From a checkpoint of a small transformer trained on Wikipedia: vocabulary 16384, biases on query, key and value.
MLP neurons of a small language model. Each row is named by its layer, matrix (down: output weights) and neuron, and shows model dimensions 16-111. Each number is 128 + 24 x the weight over its row's rms, rounded and kept within 0 to 255. Numbers have three digits each.
A block is one neuron, or neurons of one layer that tend to fire together. After each block is what it responds to, as a language model described it from the Wikipedia text at the highest values.

L6.down15:101156133131128100197128140111130086152106133083148125142176147098095130120090132154124157130157153104144128139121104111114135142095120143065151119106129152138155116107144165128178129183123149136122126091072140120155125100124145131115082174068089118122149147194096110117128117131139128144
L6.down1225:157096114180167128130106108114068086173113106107076082104149086102139090102135136139114108100125153119114160136106111134131106138103154091153145116116131109189164145107130115101159126118119135118130115122126088089122117122151115125131115139125116143182134135190130088151106109158142082142
Final word piece of a split given name just before the surname, in lists and tables (Evgen-y, Aile-en, Luc-ille); weaker on other word endings (frag-ments) and a few function words.

L8.down51:128121140128176110065091137136107151109102118120136155130134121155073120176137128161108134106133166127142127136139110127126112135101110161136152170156156090151112135096102125141152123125123138130178142094125143127113133148110084164123125143146121134102105114098127112134119148122129117161
L8.down259:142156118119102098138111111165113135168102101078130133165102128128117090148118124138168122111123086200150121152148162148132140098111122105179119105120123126127133118135144113154122102119136129121168139113164112064142107114109160147129121069117102122112136121125190103145160100127125135154
L8.down282:125106115122137131134139152155139188125177125125144150101133122146101101132110098160080115107101111096145114124161167137129112098129158120151109148100154168133124123164100101143138145139176142129144171108142094164112150110143123127100139130183074148120131144145139138133138132153117093109
L8.down605:115099186158154136106125104120128139096113135095166115076102128152190146117131150120123135101152136135152141117153137100138135129162095109166128114112121156167129123116109122143169140168147099160122148146114136156122118120142142135141104095143096148092152160162136118131128150144104161124
L8.down724:133121106112137127131099134155118132141107107080114179134136091144112074133125104125111163124138144082101131161137109145160110090102109091114121137141192179102117169110135127149135120149142131125161140130163147131136129167132121123119096064121098133123124149152153090110102131133075140109
L8.down758:138127181157120136111131137106114098100115119107135080132174108121127123102113174144116126123071124155099055158177110098114144116136143112126112107145123141165104129133114129157117153151112116138165137112172131134095124079130116137155103161161094122165145148144145096135141121124114162145
L8.down949:100131079148136145094084132105120145136111135112157138147152154112092133166149126131100117155074188099132141109152121117118139109150079151140168143158122098157133095112123168122117192116077106109120102122134123150114148115102125122060119125198128102168120146117084101142119134139080106133
L8.down992:149109151122181104117098128135120103120153162100131144148166094140149175163149118137106154088120168156097128127094141143155149094136127175140105172138136093137139119124144153122159161178118096142164135127140099135102120137116125129088110138137114105145127135096120131118060164077164142137
Words right before a base-form verb, mostly infinitive to (in order to, decided to), also modals (would, will) and did not.

L8.down48:142130102095114098147134133188090095142146122169154126130123105134088107118128121165120128118149141149154121132063119152114098109110144132116115153107139090117120159139144129144145110077124135118134138102105100163131095147116144159111113186130141141154120127143127143129168091116134122152
L8.down575:118150149178131116129092148094152166167133153145101158099110146110100134134157108077138113182163133082119125123095104141143136089088102108144115177122160117147166130162114089119123117115117131178137120138131134128092135180162122069139108123129149155117110102146187128116121147126169120087
L8.down656:166173089141096151126077098122079096151146115157136145080116109086155136102136157133116117147094076119165163135143126132132149106097140138142163135128121108121137101123091136138121132123138137136120109133125163109142109148100162092161091132107153165141139138151103142163135160126102088161
L8.down851:135111118132126117124124132107119127132095129125151106108191096182102176161114122145105134141126138138156110135107125137128097128136139141129124175118164077111131129124092148097133107125143135146147127133171149129127137125091139116127151091159145141189132133143135115162141126148126135146
L8.down884:132117111164109111124160135132141108156069136107134152153132129119100161130095140166164107132134109127128124138129132168157135133119117104134155111089139134143163142171146125137151116093101107128103115152151124112121160128130144096139121146153104087078150171165139108177154126153083127109
L8.down966:128100163152136111092153102103120113093125169135098155118072096157116149143117120131121121135132154126139097098143100160097159142107084172116147142114116171133112148129107077105110150135127135112158104140103155077125171107115128128087093147164140100125156146154132123085120129113147101171
L8.down994:104136158101152130123117116141127119118121187110121126166124121112138125113110141112110095130093146084124113150177122169118130100117104147122145100087112175118118127187113128149071080147107094129132119163105124124099138133113167133097102151125157130129104150115156114152120096142119121136
L8.down1206:127147165145136140147169086117160100087122138175154144101080152144183124105175150124151132138155141106119151119126132134120128133134107136169156104176101150146113123141121115151140097128133110069123103166125127132150135105143114146149143116156136133133144155113126111104079133118133158089
The last digit of four-digit years split as 200+7 or 199+4, in election headings, dates, list entries and citations; also a few stray words like as.

L10.down45:100120124102174140106155123115159120116092120103115080115102125114095090098139152149130136098144116125148105122105170091150117136159119107110117120147144133104155095095117112125106152130127165151076106118171130074136118102075128105119155115114093143087163152109115103124139133144108136114
L10.down685:155121151154091100153149092155142129131139121155173136089159150173154144135159131165138105127119144145158193171126135102124161148114133108111095114124135129146135120118145109109124145119116096100119143141165121124131113111099143126140114120130127121137138145127160141134177131126117115115
L10.down835:108127144120140084146099137102126102111075133134142128087145105090124166135134132151107099131126122065152121138126155126132155127109090124104106101137125115144132103143125116082142155144124144119109149108124152137139141114072116143144145163124122107173148108083146141138107122147149149094
L10.down1170:169151146152136116154101103115080093121071134166112126129109164124106098120151131165120099140132160088129126136175164138125119155091114120104084090144109103121130104112144134109154163157157109113145134141134162142119148117138078122139139163107111156099139146090137134134146170091127102127
Final token of a person's first or middle name or initial, right before the surname, often in tables and lists, as in Jim, Phil, A.

L6.down1153:131120105143092132116107152120108096158150116151102171093128123118152163119121132144116101139116133175124138088188164144157073119097113122116104126152141103144166060102137137137122093053165137173130118097157174120126185140158153110153131156125161122120106152148093078122125126169138101158
L6.down1275:091165103186196137110141146131154109154153143111105144157171129122153116110156069129123099159102119125097141109123105187135123110102123157122136136161166109136137074089145119157153138133116145181143137124134130133141160087144163156163096098153123135121107124176129114153130086123114146131
Digits starting a figure in sports stat tables and census or athletics prose, such as 1, 6.3, 47; also stray mid-word pieces such as ont, ok.

L6.down743:165170079138143131149119143109108111158154146126140184084177120093133130135137076130080099121125111129165133133137103073133135110107081156128165112160141129118105163104120142145127102119099101133152148105083103151107170100160149142118163096185085133118102117130118142148130143146124158125
L6.down1104:111139081117139137145100130101153171098164112134159145127130141150141119129149153081140143153097150099166150143124131101112149113100126122167152124134145103145131119175092145167125143123135092115121114139158090126130141139133112134153151139148098079157129148137089103130128149146150138114
Mainly "to" introducing a purpose clause after words like intended, aims, in order, or used by, plus modals like would, may, might.

L8.down179:099151076124119131105098146116124126156101125160139122158150148121111106138113176084131118129127132137134071113108154167112169145095162110110097156192123137093121135088103099182148108123109117132166159119122141134101137147144102120134066137077161134118108150141088130137132102103115148111
L8.down235:140119131177144126138123155158132119117154114125182111107125161153129149138126089156136147143115110121121090133101120142103113140170116117112137135120146133120143094115108134119075095076104145116154136137096127122127141169092121181110108153080105128095125136129106117119151122125153120146
L8.down240:105137111133138110144095141147115114114120127121131137151127130169166164165141098122171127133110127135146130114142057121130110135110112140158127164073112076158166129130125099134154106169126161171083125111169150092124134161156112141110133109098154064144110147124111174182165124092083120149
L8.down335:114123119100127153131103147125118131097165113176131145115132153167141139073118141184118118124110100162142108141111141137080098145096140125124130110071076168057128124155126150094145111093104130097088144077115105146149085109128124132159134122110130127121122169122109130141143130144129127104
L8.down818:171109140112099163139151112116121097073130042154115124135131084108133142100114146134142097150125123111090127130057109138088098165132116114104134108147145143105151099149125120145164174134156125115115113126123145180106147103147098125160148151127150124100124148125146125147100093164123130113
L8.down1001:127135164116123174127126081123130074133121107142090127152091187112175115175150087125144123119108141124105084145091097120112102140139127090117082173158131123119126123160116164122115208118140157160102084126129168175106101162168138093120165125131145114125077156124141156119130108135116114111
L8.down1024:125134085127132133147098131125100117107135161163170098134148114129119099135145111131088121142141078103107150172102116099182149115124101066130119161134134110184133158107078133122119141127135076128145146138130124129119099113114141115170141106114144125124119123132085135135124151151115116125
L8.down1065:133171156170087101083125140082122106136165153082202141125139097159111116126088108158088151112124088127121104159168121138108125149136142143071112088088131116167109145124141159104069165141137116073169113115134146106174087119083129092100126125078105188145117101100123164092112133095098103143
Final piece of a first name or middle initial with its trailing space, just before the surname, e.g. Dwight, John T., Xavier; also inner hyphens or word ends in multi-word place or party names.

L8.down342:120136138154094052145153158077143126115161176155133143099090153154123150153148155117142109098132158153131152144147143151156125117133074122129167075151118096129128117159117147106126132110090153135126173120125189150087107143145080170138134142120090138114130109082146150147143127104136094091
L8.down489:124118149100132126116101119106117155096120138140107127166080116174144120126132085117072124112081082112142125150122130137138142106132119144168127116166137068146123124137146073132102130177145159116134120136146100131164113110125156116114139052146148092114139105144153096136141129116113113123
L8.down658:102129099095071125144125153096139114132093111150160131121133149114081154156145121124163122125143087145170146121046130109120083132137108127126163134137135116114129141150108127102121101117090150174143107147125113128107105126150116147146168116156168118142159089163134155140117131190109138089
L8.down780:138149130144142128127152118095135112132140113094139133144105129111175121127102100095167100154121134150065132122083161122131129125146109115117131137161158144105150127170148146131122138135133147138188112098135110117113129083122136090126156086123130097126101094130148117125059097162144134133
L8.down849:124090127123130160107088154136130110107110099169122097144112171131133140158169083106112128111124099143149106124083159119137137173146112111115150156136136163184186127105068149140086130121142101171153097108103108128130109158137110135120108129137141148148100126125148126096136101130182105106
L8.down933:154121122137151092138136116118106160101118091156121189114103136105136121151116156100144112137122131107098181150095112078103116172107142123128174119122149110124151148131131105106155109116117150112123123123101098122112164146181116116170107137098112112131129131093105138145105148178077129170
L8.down1211:127134106125125106131080079122102141086145155099131119129134139104118118160091120108144121116127120125127130155122149159138142104104165089127134134165117160068132155131171150112134099168100100154120175112126122134095078093115122072134145174145139123147149122132101098134102086131116128104
L8.down1270:106122083091121141150109085126084122124123124116086142162114134145134137141097129101126125148092124124136146133093152092134141106145115121151080144123145148145148176116128135125145132155138167129147135135180087127115142132139140093147121136187128124127148197112105126155119117176133161116
Cells right after a pipe in Wikipedia tables, mostly the Votes header in election result tables, also Role, Length, Artist(s) headers and leading vote or score digits.

L10.down274:132099130113140158120152196140102120129133141140148184130086130127135115116156107135142131137106166077113151140101108129116106115082130165116133134135125172082130153151112091160145171116095142151163080132116152107115122139096161109113103124161135111122122101122137129083130168128087097173
L10.down791:128109161111154085126105120143062115135133147116129127152167135120121154147154114156100141136121159140121119119169144160111127123087141147136110167148119130116119091138118118137120192141108142103148107104117130124109146155132119097099106136180098121115103108141119123130097125155139108153
L10.down983:083165108134118136131147153112192130064117132142161140138143112137140137112114162159114168145114094114112121139167106130157147121093159127136129086135136141139141140144162116112149157120143119127134167149128084153123171151134112184106145138159129129134132125119113118124130124195074115135
L10.down998:099148114115165123097135155139180134100132126106145118120148095159125135136185128088121132124155127176147108129122128107162148076105175113145101133134132129130119175148143143146112160098132082146141176081146137131117136151120149113079160095140082127160166146134124087124123136117154161141
Words right before a main verb: infinitive to, modals (would, may, must, can), and plural subjects such as these plants, his friends.

L10.down312:123159154184150088114117107151070142126104197125153175139116130128131102119109139123143119163133155123128145099133157126113118098114117152152146129117124115153110145115098121125114092118131166130107121135139118180139084118124121129089181132138076120125088112146123126127107125134096093084
L10.down463:151161129153118111124137100120127130145105184103111142140083134159133135127080127136116090147133151080093136148139134147149154113141151127124135145110126185155101113105106093106083112106166146123142181147140116100133137144138146117152103167145098138137167102145160104115141128106149115069
L10.down711:097144121124140130113134128157088079153120128171102129166109137161140127111152097123130134128124096151146212132088122120173135122160144123100158125126174103121114091161187158125111134106109145154112186102133152133127122150117127082144108098141147131094111133095101119181108168100088164125
L10.down1125:098131106142126166121108155167095118115099112148142124129130115119115116110135121099154134130106129104094144130209135121120134148142149123104118116159117152120110134178075139100147119120106129122155137140140104118152168106142117135119077119113149148080150144149174131146125143091145131128
Opening token of a written full date, such as a month name or day number, after "on", "born", "(" or "Released:", e.g. "On February", "born 1 October".

L6.down411:110121079151143118139147091103130133136132135084100150127173110077167093102141148122111157109092130143157155086156121171121149127108072117152111133136144177097110155125128132071116118139127110153085119097130137113125109102128107112133108148124133172155123115113133133123157152126150157114
L6.down1107:095159144146150105120144112127153072138142120159094164123159137105106135128134153152113166141147091067131126108088133081142160093145121124121128095079120109112106128116118131130131165107116085172147134141157135143106107140142137148138148136112137131121121136125103130133170141125084114165
Fires on the last digit of a four-digit year, split as "196"+"8", mostly in birth dates and table date cells, e.g. born 1 October 1968.